Weights of a small transformer language model.
Size: width 256, 4 heads of 64, vocabulary 7283.
Training: 236M tokens, 7187 steps.
MLP neurons of a small language model. Each row is named by its layer, matrix (gate and up: input weights; down: output weights) and neuron, and shows model dimensions 0-255. Each number is 500 + 40 x the weight over its row's rms, rounded and kept within 0 to 999. Numbers have three digits each. A neuron's up and down rows have the sign that makes its largest values positive.
After each neuron's rows, "fires on" lists the tokens most often at its 100 highest values on Wikipedia text that the model never trained on; "fires before" lists the tokens most often just after its 100 highest values on Wikipedia text that the model never trained on. A number after a token or word is its count.

L6.gate99:508507442537500569481515479495498463478519468474552493476430493540497432439454551473515542427481489498503584515502548446508553510496542479464558453478477492522472488492476514563461550484492449486542501487526548544543569499490546484506558528511438464556620507449556511517472492480487458493513530478482517541514561547490389463472511414497352498491537516509546499488555417510473489463429495493489491488482529418554537506486456469587448519506469487490485481533489508496534536505494512525477504498461413527581478484514522524533452567576439445572557527505436480515536435515480471558546431500510506548465510453478615522515510490519567498444448495501482530457457514460478539501516534540499559491460485541500480449457531574435450548585493500513509489466452455462432487473546467
L6.up99:504487522436464485522474561541502510508494551573552537431471512499506488502538517465510503496536512468605443479559493565512443467477540536510498534494497461473474578544448504513483530523523525512518582484430451503540470531521578512480506433471517480482556531419583526458547534471552496484516496545506540536508522607472437488509491442506469452502507505464513456475492455369498479475523501543522473489474514525508515486470415486546549494542496466548502544549499548474552520497458567509584497441570459531500495532505467431477533531502456456529510510528483533518490492438472474430462466548561491530465476452489444611455440511488505517509473481515500371553511457479453449418489537521497484482480483447523471460363499514434566570534468521497458489501501458516464495440540456
L6.down99:493522528516471447442474486532450518549426474420538459568489461500484537522535536563415505551508520551432526510518452518467537516563529455515562559531500500458491507490514458435462493435509512516509507527509474444505511440513567445433486562539485576579470457607482506516535486459442516430479582520510554423498540494533560553557508464481508487442527513535484456482475577540571512469513411554481479525523523528573519533451533437457518498615527553484453494459461488503524462483435445499447519515488512470405559429485473504478479484521521491467520518533501495517453518486505487545482510507455528430485543527574487468487502500474481600550552461537515492474542568574495554443480510501528493492456480510523538508494482533555543507529576579504494536480558545468472498464549538
fires on: "2" 28, "3" 19, "1" 15, "\n" 10, "-" 8
fires before: "0" 26, "9" 12, "-" 8, " |" 6, "1" 5, "ont" 5

L10.gate148:553534529487460497533471483543468452578475513398474496499500474448527481506440519544576518528561433415494512545471457509536487469599575587431469438476450514503501485547536518517503537509499457546454522474593465473489515539527510538458513541477430530457553563404455551513513469545537482470476528552466519515524503479497487511542503482513572466515463503550526493571469557512506553494468525466470544437483472518517446477479480486593496566409518481503529514516491478477497554470435460526560467473482489455481476535554546555522538504519491491406563453533517493473540497481477529522483545499588514468531488420548567511496525493545543535383460465593471514578536438400465486511444490528519499473503531547460485451488482460511481541541480493477449496472488508455550547507477479
L10.up148:507556493517472494476515572615522415538447470508439483530472482569551472485480496550557435567510574438497429497483496510466528456512578518451453468464534434456465560440477479531434466499503484501503458463493419540460496454579512506482572514490534541493438503500503491549548504535514531527431474524529459413497543482565507555462408483495530552513549458496437530439517570488438519479456545484512553496469472535486464459538521524493530454508526485464535500526552616478514551490559488475543490545495499492502498534511561553594550519470473477507506552566494495503489587543468519417514544423556561472499429421517463494486483529477499445491424439541483587484463477468540513504472545523524521448535475526470518524540510516497533472540453489456502471466511475506475534539498466
L10.down148:436469481400532509460602536521501500468481504517468502469527502581544540591532471517520458542484445576479507491494536552439470557435544432500498542551566433473489486501458452531533451526393516422511454506434531545471500502492517518495512437436529491477531478501556548526509559516556522533503483537533518495565441517517562541482459478419430569485510469590508508504516511491442494464425541530484503458491436545482506478481459475497419497502510479526447437458519487529500557522527516508428572508505494526539510499418552439441488481503508453513470502525534533492500561517485476474486473505507516512509520551512576544490560497457517406497546503492451527449414549495552505563529493524518491447498511497557453451504484439553596534567543463474592476470513432517488491483509517
fires on: " (" 41, ":" 16, " +" 10, " " 9, " ." 9, "." 5
fires before: "1" 23, "2" 12, "4" 12, "3" 12, "0" 7, "6" 7

L9.gate304:573520475494474566474454491520485523522474503454492541558500454510478470461475506423583514564524533485550515499494510491512534509559463519493489409485475459512480500488554522534566578512492498541468527496474549461511512603479512530484561512444488519508469479581496477553528451448533529466529528556463537493537397504524461543528523508463487485593462544574544457565554505447499428496487525504505423483555499504428487471468456496539591535430537501485550500505487464481491504494533579548512489409465562536523414516581509534556528467475448564458513454497490525529489487505552473496457491495500530538604573399495575477503450570560443490446529452531513508455533512519486442534423492563529480524470505512495484475509471454489506555510509429507568486509479424507535489512452551
L9.up304:449513504496439511494528503519487440489513537512460596548384427504486465584450543481513529594523472503477506466470467463532447474509483466486451496488452512529441498508551534546506468478522517528428505487527547503491501492552539484492547473443444561460448497486501514479516522506503568502429480601437471444528464439442481522507545543568468507501416520567431448536492505455460543464492537504494492539460446515477465444506464509528497508477502552503552527583463473474494467500527532480476393550516447458529447496540499531526555529497503463510528432535504558442531529558473515530579443487571483528514485462493571548452566527509414494501494532501535530480425420484547513512493454484474588385420518523450538451496488503556527544491507517490529468456517462534496464571516499
L9.down304:469552567438444529506558559532511514518443467554450525469446495571472457511521540464519578521538508458421471475473430548474489496463515504510523534512489537511474516490508507486511427443473489553551461469472464572514481489510488556540511441502485521451552543520503552477486514486520584542401475510486484520570528422435505481521465513573583489458546487576473465464494495480521538520493481503456526522493497523510522547522523519608506438499507492505490540480424468522527510565522520519481494553457428366535487552499574544541581538526523462455453439586472526447508546512486540469557512480490493483494506512445476473460545521453460503518414507501527545483389460493517543518475449471447561473490514501502479497511482533598481448429471521490526564445438485464432501530501455
fires on: ":" 38, "." 30, " |" 22, "–" 6, ";" 4
fires before: " " 25, "0" 11, "2" 11, "1" 9, "6" 8, "5" 8

L5.gate585:564557542450489524527526461484477520477453508404454487597459409576497532536490537499552520587509465466478490546496560481502448478544499523572439430441496497507409509471500501545530516516515526494411507481486502548431501541478537530505531528473449537482516491426502478507459536475511506496503490503509559500449536469506512509543599495464540539477489531522479512510551469563547489493456485455463495522474489451418517407514435546516453519460515536461416547552461502464463507507501474489549457518555460519450498554510487588469547459472527520547468464618453531565535481499536508497434477515489599592519510498483544473471447481556437528465470467539491478442513463424437483524461519542509464468482519542535517412529494432548480480493485544480459510484478542573503489454445533
L5.up585:545506524499501450428510430435495457533495454416486478563439445501464523470590552495548531614512438542387501473480577493503472458560480566540513455434499569523436487526534554532560452512537552428465482469497532501478522495519474502527530513501476503489535455423444462467534510486518522538454466474523543530486543476507507453557593520504513538473444470508451512464517456478512549481452440410462491527471479510449492440532515533490458535528511486416525555545483511420493462483455485467485498479542475545427471505519474593496479583499499534576503441552504479534557452546460535499522491527526539599422471566503522455445443518523502491497514528562515515482480466479474519503512547504456521456470541491498499472521442475555498433521478552479473514465451527551435490467444513
L5.down585:480475518487488425424476452479506531499553470508522512434400528440493450446551542475450582515515515462490424481506479462522494478522511543499550551494509544557494549594488515482466499522525471444536427529511505488493499456539483556574465525486541453533506464526439456481544524478539502405495415470510510511516516514449474486492503491526520470436508497490481454427420512519506561519479498458582570549501512506422478510486573482519532580527493432490616494550495549440489478482450506478438480462486511487535476474500478485453504521552522506548597505406468443466522465485464516503522492489538476388447474539513517475480479554427541450536488558534531524594499467524532519500533494455455516512492474501457461509420451443491507468520474564580521539514499465472538499605452504
fires on: "." 71, "-" 15, "_" 6
fires before: "9" 15, "1" 13, "2" 10, "6" 9, "3" 8, "8" 8

L3.gate662:553477483455515507482473454506507504476531511406494496479556415491445469488480556456522431528535523499527543486505521515528492491541516438491509509545440463531474497469542537487529505525556493532504515535507510432473521553439511495528499410460470488535500476570524461458456462537530503541484497463510563493517464584522519455576557486427472466524397510513514475487549586525644500446481504429495467484486560490458526557548479554488565509508521510517503530538481521425483463515533511558548420536521482426462489487490523511415557526463500517494474546528469548490530480503537498462468552501407473517572486482436444425447419473509527591518513530501551440501550478347515518461464508457527462505564442483543480480541494486460530428551509524486466497548501523474517523514453496
L3.up662:509436497487523492512497511388453570385430534450495526492469483521476509531531472551469489474494499425536531455438462457566453460486517489463544552509483522499541517471505497498410466498554558544500505436515496486515506476485466568523482541489503606497568549432537450446489571500459480462491479489481495496425533516488529413554542513528503451443546532450466507492485510466581534516516478504451481559511535488483487514548457551464404532511556476524525540590460532465485436538481518499487505571530476503531479510565543451512527599502485484494461589472509476492504486506525509509524537490483459519458468484452532577487498519516517492548457492499418467534420530463520526492569479466519545516440468499512550474511616489447478377391513509510494460524466481504500477550540508
L3.down662:491559504517507539441531515490523494561479433610553461546513531521578527539476431518534464469483458522470484490493431512451476538429499575525426465477529522481505525523492542524514523453491482453548512546487410557527529490527490535440513507541451535490474486430510556574508483473474535456512418441547465515516502437483546505509475446523503512460596562491495546574499439488362502539574463515469494524476498529521455489475564402460412457482524509459453502510439472521517498431468530503496542410467530568475476553453506559561479496547495524504551447541484466526505535533433555538477430459552546504466500509514488515486562544430451489449504467495500522495464544627441504503465506551468488486483569533460490491492511522516523472462467499468513479472537505505445488496480547
fires on: "\n" 89
fires before: "\n" 24, "2" 16, "|" 12, "-" 7, "\"" 6

L3.gate629:540572503563531537438545513521577469445484470525498463526535467532528575486489554423516548564490531410485526519468561460532523503571500507490461406463477531486472491554486524528452524530533438472523533480539481556434547500512490541522534530586545516449499449504499517502488483484524550528533515511530515521515512485489552492522493400529530508501522483515431530498501469557475511482506521463476511462486478489437499515495532498513502516455496519464559543489546529510505490573471423530511472517447533540521468645485457549426517519454488499554517543580464453625515496531551528431527509462506548510553490519488531468435482552555436553412526521572526440501459552474481479497427508541495500419504549592514556520545537477455480482474497491468505484495553469433489563452407480
L3.up629:513525540555469450467485476541558472481533527446475449514484500530499506467505563412500541566524489418465564562514480497479519439576450560494495450441496525532453505518500571517492533477528500509547528470577545482470523483559556523523540562534521495488469496476493517504548483439487543509584479486517545526496553456453508495520553443495505549522493492497515462496469504558485574476468513423521492458493505489456482541523545544530501541494436517505569495523521518492539500520451492491562481489470565451499439619541492558499438504496450562511536533522445415589540506574518528471519532519472486554556471491520587432444492556499487529404478478596498495515457532441439482540430519480473499454542572535492543453475518496475442459526465529496531537470581492507515598454407467
L3.down629:501463492440492499577457515428383567575450467513495529442464509512453447491586458534429415510478455545533510472533412520513512454455523494525510581569547520547472512490531465493469415526544457492511414531565498479576473513491473508490467474496455520513469463521453469538469476487479465457450549520533470506479503542490482512462504568480486485525497476500509464507483464468539514494538498573495495501472458485569504536493474512477509482568508484506495475492512471458506497437516552476459532479556529485516535387513475465586452475521520509465504494397522480413470475478381505478531500462509436505437492553525470511573542438444541409577470518466494561470537476539535529526567504424515536532447469444480472510426448495564548476517551561507488520509446485531491469508548494
fires on: " (" 55, "–" 12, " –" 8, "2" 7, ";" 4
fires before: "0" 14, "1" 12, "2" 12, " first" 7, "3" 5

L12.gate377:517482497515516481460547509509552519482444498524496532517474518425493459548486553565453485457487439487587525455510508500501491519512554517395487479519489436492554530380482499465443535537542544513507592536507467491459533508448552512509584496495506507518441515484553516516484459521486497453505563452515515438487531515466530485518525473606517493482513484500562484506527569547498490535497533511570533400560537568516508523513445506511564454433495521582469527514479526482389570516532544555535506514434431474454420553490527503533503523571453479509496553454476444501522459466494500493469498542402548548546625446483475474474418462510525494467497459590492527475541505474457458486463500484490585529510479522500474487422426531476479514459494479560471512485504504531520448494437499
L12.up377:507504520520486577505460463480438483515482513530478478483527505478464540496460526484452514494481546469536570478510474478503472587533530570482541479485568493549597584523486468497522455560550455505486543516522485511516554487517432517438505477523563446488485545479583505516485512509463489445494438523551595495581478512522522471508547537574552542458483543458493542494510552539545536516521554551498490478515489434497506495521515522586576549490431488463412537536559528502466589524488501508510489519496523515493560519523481563533514432522449429403541508512470439487579586493552511506491547525496589501545468475497459547457478430527459554492454436566502493451502529486451450464463535538543498487580483503539477521508520424482534455421498490501537465517556519614499456489484433
L12.down377:476521528463459516531537575420389461479509503526500486486485512514444523502525487479566510555495483545515573438494449530472517535470544528494537565504499448522530564561540455512562481494516409479559497509487513543570519497465529454520474487523460486456464500473426519489471481449534533447565462491541535469502494505544502536496518615470471507532530496519499509474420517423436459491467480548443536481495487491484528501480472569479474567489409459438431562496474499446484530442471446465459566506524557456543520474504498515505546490515507455469513569587517412427512582531501570529502518516515497490459487536530494542531494451452548475519529499501527495433514472531495470415583490603541458425536507488496464431507487434528485507511545540478500501460478498624544554498472454
fires on: "\n" 29, "-" 24, " " 12, " were" 6, " also" 5
fires before: " " 37, "-" 16, "\n" 11, " a" 6, " known" 5, "1" 4

L8.gate628:494532509472542515500477451467477553477586553490480522451561487455480497542489596478529457519447499496510444582458504490433488487521481473503491483487481479519535532494486529465533591516538505451483456502457454520446492508482545500527540451569507543452487480486489432507478448602463561448515533468489523482490492564462510474556541465504543414540431500489514473476532512561595560473435566455554598413481495495469510492521485491483580453526476502574516479492526512455510586488531471525569478486481481440565474576515552473440508576525473552544434556488446543474513474450548506512559570520419565510466493458472518508492480546543503546466447464450471462497558485484509523484439491487475483550487486596530498483522430485469500464558410538449522464530512492568503559512507513
L8.up628:540540503482534553451477509494490521423435527383532433490468446517412463484474483453497469545574516458523463488500534521524511497470469543467496478527450525509568459510519567493483542528503500451427510537476482452583446461441465484491541504549564502478582537506524492458464483480491526446475478546521479481528560477464527450546486535507607420501521498458424556511487517550516543520483532413517495514525577484473539564512488459454480542512522467611511490473519441549446498572486478506568521506490475462470493509512491530483452608569465445515444499482505540437507480524523504543489538556479598478487470405503529550538466581503527504508474471492452501494512533581493564497497537523521498457504530443554467478526511548467536404448497511507523459523509469562551515493527414
L8.down628:393512400465475499553467540450506422489418416535501474503424494589490504462478468514471491504504490471537621482474472489572462561485464499453452613479437478436487496539479492492441462554487482470499484573488499499521528489580491550551471513537510541427535539466504487524497542495512437456507538522517537518489528471537504511482462497421483473517493503480525503524462413437544504535560508608443417514535489544489493563439470559435465548415468446511542534544487573555451486520542534455438465511486477509469534470480497457521456454494528530484548500569509500486516445534471600410469506459552539497516523552542459464478543486482564480493545530451464429499482497512471485556495492508470540483493509478453530510475500471501534509550470544511484508459517550560538522505516523
fires on: "\n" 42, "-" 23, "0" 5, "2" 4
fires before: " " 24, "=" 12, "-" 9, "4" 5, "\n" 4

L6.gate655:557490507535530465489475423620544609430399541529589516544496511519513453559492535438492485503521513499555447478477496592469485539529413426462422509486533467536533557499520536470477492509535485426502547522506492456511536496508532508484445463549502481516548478449522409561417408491436518469568479460541569535592507515493540465489540476473534521532531498499473503550434555544594543499556464486555510460488531498503442515486490479470549466473472553581504522550542530542508512495515496487559524538498449524495507545506481494497534517479423440449476476432484493481536477566489474526427542595514503546473465488502541503478497447466493525466541497546466450463483585521507473503439512545484463505548513483525473546527500535521428495531492503507493517451470523536551498437452480
L6.up655:478541487535513447482458454586544516495521495585450490509543495594493465471473530498510511488501522495610507453450528569534546493486501497376486562444484555545509507468501516516462485527514428508494568516434416492530552423539475452455538491429562582526500452483504417528493536395458498539512490478477538522555536492464515497509482513477479550515508532484480479480409589585525449481548515489495490491430495514509524476560496502445513492515447508502535580470588465454489522590517484499497606487519487487445550530491545489472461557478478531458531433426542432498480447511540491481516484514521522447482468512542483505517499499534446522524492538482420464449508523571545528513483577479519451508532529515518423454488444535533502489484474515463564505488539563460539492431513493
L6.down655:461567475456523492459435473452561446556542463495517469561480496542522568428429515524559535485513404495509598399516540433417468462461547442448537516493478554513471484486469472599481476503497541581553501517514473565538463517535429473469522536458576601486485536501530516516569567471494504565521494489422475469427524495487471577508460502487496587523426537453423516513511531494460532511446550521431490523460488417542423460557485532608489547486484491472482556472513510484512479549482442501511448464484534504426499534525532517483474526485524526492560553486483437547552510564486551465551463457499527544460521518500506511507457483509522534519477519500518535512508479475505533506578500487523493515512603519528544450511529445485536473521489516516505525460538507511444496535529493
fires on: "\n" 64, "emb" 6, "ing" 5
fires before: "-" 43, "\n" 13, "=" 5, "ul" 4

L5.gate622:468491474500457503492501541492542508437553521441497470498463456465472499496512528476475524518507535476476570485519472502489488533522454520528548500438473424526504516514586543605493425511598525464519524553514589456458507497439556452486433461529475509436492489483529501517521436500514515495533501537464483577474498487491562486383504475492517535518526510484549548487521510578543469538535518521529497512463472522468459522467532515496538509528531535479501513504476540561608470508475508530533459516418511546528469538594444463425531515527449525539534542520451507580516443524573527540504476460501537589542440468409494476487511603464454469426462442590489480498483517461454528485456476535484551506406579592512543497524474500508548477532485491561528570528479432502536535456494465
L5.up622:495499514451472515510511566454477518442483477420447468601497426507491507484525497426490600484526448476506509489492502511478582518509465534517452505540439493561465438463515456589493495514573458553447494505544523524459555506463564515514527490492487514478542461550485435477482421507491505471474514458445485538560453485518588533445501492522581499534518491516490476506525518588536544535496468508472490482484466509481376510525456522500562430523585636543479414495549456487508473520485488464479457468502488488505485500531490554481465603468521462466442483506442440504503528465558516482472575496464488599439509447474554496484479512493472476488502547514508538457434518430482496500465456562522504475475507586448527528567462526515504422510520509537453543568503473499456475528440532
L5.down622:482475529413517516540463444457469470563516481400474511466494520582563520522507466516546454494497516521453469506444514451512498520496459522501396448530492486494500470461418489497543550515477509521511484459449515555564507518562448531546506447464420440541502434466468511409439462500416506552434510437463424504550485516518473507554471511574483454501527547543483464490446464489560530463500555489565554525502545522587552470528461553495471463476526480513454456510539416529435503545505551519464518479427496444530478455435524551532488458484552475529436440531516453470403553448450525473501508472530551473420484587560509521495487421506471503563540512472498498515518508548526454547491489524584533467577516511481497539532518493491477502493512522500482497498505529546468413498564493
fires on: "1" 100
fires before: "2" 15, "9" 14, "3" 12, "1" 11, "8" 9

L3.gate345:562523554533551523530485465486486459420462506488505481459553514445487506433471540441511513465498542505561477556470493447421491476528506463480545493530484495468494537498501528490584509460562468583470493473444496461451539512406515495536523456491503457514507488548489477501474441489542487518511520524517535515501481541525500461497511515431517424568474461496519542477593512508572459422494501465515540427454504475527477544516475509491578494557506482518403434506509486481420495552535494585485442496460468484454462529473493490401578487492467528504525485550426531485506517569522545421489551564447425507550578470421507489466397471526523599490510503455526491464543517401521495450485487531456454594548443469535508484584514480474457486511478526465494538512514540484473515577481503
L3.up345:504489502532514541522459503423468514437431526461549486539469497483471494523502507594457521431487525459568518438472470484473484434460522516469550517511566548508536520524478491472468473526557531556521487471485482508532583422469456579519436540548544522514561650457514424435494511517481473447493500529513499476409550493475507449511478532517569439443572510453442541516505482443541515512517465519491563506429486540476477491466463471463463545552523483526484495565480473525483451551490498470442495501461484487482465513631508418486511590506478417494496522515509540470495482523507510512526494543536475498430512508475553576504511527563528477520459453497442520493482530501540492419566502515487496533487445540476505432489578528490514458415513499489570457490525484589469478544585515
L3.down345:469529451475484536436534475501543532539523444491530496518507507554565502563462448544504447499480450492481542463485435551541446495477467540509474452447502493505533534507487537511468533494493458416591497538520402549538500465546526541430536505494461546500460524435584499551498450479431493427460416438516495502525511484494556522497493464539478539450566537501504539602478486546428526566567424495483482558483524518495454493455514468465428521434472504505485573502464486505579492436415542472567517453477543487466506571521477517546462523566516496476511501487498482501499508474466515580483435427535565498457483508544515508449587497460464522456468496488514493531455575612424503538451580540474487457464573532484465507451502487488526454494487465495491490470549505511524440448474500
fires on: "\n" 97
fires before: "-" 36, "\n" 19, " " 12, "1" 9, "2" 5

L2.gate181:454523481480505471446525431470549478485540515486539508519466376546521494532538553421540543538485425499501573509525535460505484517536475504498526443470503478517454574464526521522507517511597534527535546473522607458504504519531505464522489592501525477467514484523527444430520498446490516500543506468492520540473542490450503476473506460460494461486513452490504471505476549574509498452472484458528462497465494536499498511529551498492488508517505512451531526508490540426470483483464499438527524428540466478414413576456513501460513582477498494592510524534457508548532456518581506512471539497470517547514504516506579466458471591540524574404480454538524497564508566407453506529501509437441562476460568537450519404518479506442500471495465505485514491508469440495483579498355497
L2.up181:471520509479511487441464436467477470517528494500522523481465409526495502515546537441513534512503440487522559506537485456494493493559475523481500446476501483503470550469530521509468547517582564540550535436533586458536518493553487475515484579506505479452493488505517435468548511434473499511533488481508514547488541494469519490478491496470532461502489444473530443504463585618518469464434465468544452504460540515484514517558546480493490525486523495435543520497507526390491491456478512452549505459525462456417420557461557505487521579519491496547495531535439507563557484491543514526467529517484496519493484520502600456455501584511538548406433453555556473548515574419441493507487486421456559474470555543481501375505449519465504463478479523472501490504455444519465573504379461
L2.down181:533462538493507471540474513552508530547479494487459465500512618456487505516542441549456437440534536509528394487504458502476498515458485531483526574517512517540527440532456535518548519483422477498486473512472400511566497500526429524459475472529534500551486488485470554526518512521460477465492450515474493510495493491508501524517542503533494533516476514390479495440514442443473490468522468542478521598539486445520507464470467489524508513562493491517481442533524462538475518511503498499452509539458526511593565435546515490577468475503507513425519475498519484473497572422425453462524510466515474482466516505503434529539509424421484432617567545468489514434474439567568499477520480495534421549499477461496471512541567486540499505499532653484440532503465481528520434501609519
fires on: "." 84, "′" 6
fires before: "0" 30, "7" 8, "4" 7, "8" 6, "3" 5

L5.gate533:517577510463510475490594482506504466503514462409522469498521426547527471524566571425595593516523471463440493493396499539456503538519503479518470455487498498549449480468538552552499503477588502523499524468534494469474603535506593533503524447528464560509545443441529507540445548503488504534531514505523528500492524446552475533477518468501560459463479571547461526466533475512462545473448541468459483463470438522464487490529502486533437483491511592473489452597487500516496485527508514537527445543492453455503492556541453586452503499523545466488497524531476530505539482552545536526476539512572592520513519509518541470501437567556455489473486511520482519511552499491417503518463494458518514533479503653476517484556445532487472505516411537509460452492463527535458578468473496
L5.up533:505567558475478510490545448500526462469461461506508432579451460528499480483533531414579565555541487524454464459467504499522521544535441503502509514492442502560469478487518562594561402503507550488523483459495523453447556500496529534556538394506485526505572475503450485494460502479536526552476496532495530522541573433523579592486474513480572498543448459510461550458486452520517530461483543488415437514462440520443498489541490437485467478540562524449540480553465510507504479452468505454454416485508517522457508510592445600480543509505558496491517493533461498536572514556485531488524544529517538574502519521553522477475475576513483478490467552495573527485500413494488474463413556536469490482507499606519484453535470531511514497544466561517496484526479548533455511441500488
L5.down533:473451538480507502560439463509459449521468507539486545424508528421480470504551491548423471568459539497473437546607489458559435483498471530450492519526546562501449506529472498465504471507493521440518429522484428470465395487533462510585505546502480457509488467505456482521488481460491503416515486581509511477561478546527515536514495527493467501525489471454520494489450464502517513537547539504604509590478486502481499487489537459460522564542550401481466547473508503441492518537460547479444517438553512506482540473472509429529497558507416564511578457465487496475542507530431546482465447460483457484488507511520476516495465494498505523551510585456459594508477448456572535541505483540488458473523510359508493442442544468482487471546512548540482548471540441462504473577517494
fires on: "." 92, "–" 5
fires before: "0" 24, "9" 13, "2" 11, "1" 11, "3" 10, "4" 9

L3.gate472:550521485557491552465473471463539520426579515470507410542511482499509524564497526495481505587489489479468580511455573495540522538539421509553448493415509533562487503487535580499427535514492493495517557487530583469473540502469549442468561513530516512495565505430589573489450479501487517549536506461485504489508514489476516482532530475488568529500490522508552583485532465494541469454484503489449454539571524514444524545487544492552524421482470523556550534505472526563536483515510455498576535557477460512502473503551514489454482543511430546448550478509531473460467450502549562503461470462521494513496430525471539455474542586526497504423540503525589492518482530460477547469488516477486538536514544661466477485550474477541501548511431516575539506482532464547571518500462563
L3.up472:489480551445446495498501473475498564488541493390480573467461458461465483476527478513461477504480492432507504482535524456465520518548455510550448487468488560519470474531501495501531546544487500461461447424468509531551486516364441488469481555509453502518442527452490548509513381517457497482467536533474462557551532441463501546507495548529592478556505493534445520517468589592523493509484531497461468495534481504517486502488508503546561463478516518523495434402562455484498479454490504502490489563486476483571510441480439548495632490511558518390469478530535504466511471502454462486485537442527467468592515490480509497548548462501463445524451563531567562514486452458528501531497531494538498570476513481466423505543462566586523426476477497498491525575452456499468494504505528
L3.down472:514400524459534405416463491519492523513514479545511493572600518558468487550522507516553442450441521451467482552410520488496471575459470508460482491511542493473524528596449536555513494522495529486544575509435430538433528451428411465463482414479502467481487469500480545482515460479547437526433438506473532528495494548525490501485507494542503561446512485455554513438490564416553530490511504501484517568456497490485582519512440458456500562509560518542501489532497511469524503540499542442465519470493501579493488482467568516476465506539527463487555497527502465503510484480473486445505599546517554534511473562539564532429542527478511501500495471498538490504497500547522495472518568568554427493530457480507417564539483495503524517512510565396485518558481450528466488574534500
fires on: "1" 57, "2" 27, "8" 9
fires before: " |" 39, ";" 11, "." 9, "0" 7, "1" 4, "9" 4

L8.gate688:520449471461490550506522481553541551489498511458543576528462459477487416497481528527473511507482444462486455630508518447473493548540492520522492479519434532528451542513534548474507589576451500507526554552426548471458499508499569491543446528526444551456461465492548498541546543480508523517543518485458499535497453478480480550566463451508524466462563534484553464560526502532540427485533517548547442484517567478464483530479499479498495505495502502406462529452489533510511488587533556556485545594545491528514513478553458482487494406486440562544530491514474487447485490483497539532477445499434530551607500476565506461513466519578501563470549512501536521476522486481536456559465454495569567559454574509465504454488460498468432516562480471436508466491569455441534445541449506
L8.up688:574531525547468495489530495522487517437470569511486490523528500509503495519437546475537523538526554505505535519427462531525501472528462499478489532472463498502509537494608448430546444487533494507436477468587540516512540484481425509487534510525560545545491526437409471465501525506591523536529454583470458558458482451500434465548543555481515587486447509484550580515445510537518464546486487404489502495441467483469479488518516546525539574482558555477550462554539480511476476513522513501530453551525439508525464511529495485456536572553473533480499507437414482516583548498552517421518451499475460462459528542420498500469474558563474407476489542510518476445456514531483494470481451528519364451496553464474515482497507542540486513437446540496509515506494571555526553546555490
L8.down688:567468510448458550411487433475538594481540483461580467455450488484440553591464527443535467522527516509476505561464530454545488497555484511521551434489558497525483494539457511543503446492551498509518457506473567506435521452509517550446554549495512553454502518504507563450515497455517560552503452470511418486436530563499454491532510505563480488461455585529539503538591428478554454526526538485486494551522540476501506517584550505540530473522494492575587483490495491456527460475492563509504516519496503462531503492467485566485440535491523503456466450480470470538476517420536515490510514498482460496490496503551529499354563582477530496501508510461461501503453454531488540555568505491587476433472487452557526500534585509552526453464546530499576508494508415521524496548489504
fires on: " " 42, " |" 28, ";" 14, ":" 8
fires before: " " 31, "0" 22, "1" 10, "2" 8, " ." 8, "3" 4

L6.gate269:519549496467465458522456480539419512501472460464475456526493449516478501464527473512455469500539485461557468514442519523543511561533431417520397399498515478490483462470522510464529551464529463534454558531500467406506544479598552587426536517537475487481472498447423496531490397500521486512539520517467466507515448482465494524562535468505535480506473448506501492568501520525532427494495496480540495484511488530479512503536460464458481560453437506566531488463537533487493572540497411553552460514467530516504480506596540597486472552499519562486579459460438428516484436488512518463531557494537498485525483478502544469455495479475387459476486506554502554403512503433510530499462455497509552440433523532482558543514476567536451453540487459494474489560512479540544486480528442
L6.up269:545491523444403486558504545508398472420506546480482463518505435520477508484511497480564538540544507503513504444486495527568475405486520568476500477478512490531451471457490516469583441593499489491482474539504536546387439482447455444430550541456576533464509461469476505478479501540524452472501459458481497542485538519465570512551466532482535543537506492458435503535525526545529564458483512508522577516432447525447453457525499445479481560494552467503610576460509489527527508452469481416524428524477474502479474424488514463491509518537516463537531480526486466561588528543527500483447527540508500505558471445520454512456465553525545486522503519405534508520525508489479447410510428499505499492536496486479521477522490426523525426541543527493446521542581566529476508514507555
L6.down269:464488432492548571511576488447518508557497504564507486445431457537482576483429480460483547547481482549484403484526499546479565452476464491562460482497484560491553437523497480462522517497505443556496535483492517495494520465532533528521491529435513518484553521573552592461530538439508543435483509437627474494521470507558532428530554510527510538471460485469500542511524553453421512482540495550517509571480542530531535505484528480474479466545520496513583525597449468523476500536460545483442528527475551471513494487440581494489487483519584513489507536543533422551493532528496568516562507400475499443535427488533537454419522507482527540521501449543500527486449541482504564503482551491500514545447477508463539589540460562455558511496565551450519525486533452530510515480518513
fires on: "." 47, " |" 25, " (" 5, ";" 4
fires before: " " 30, "0" 13, "8" 6, "9" 5, "m" 5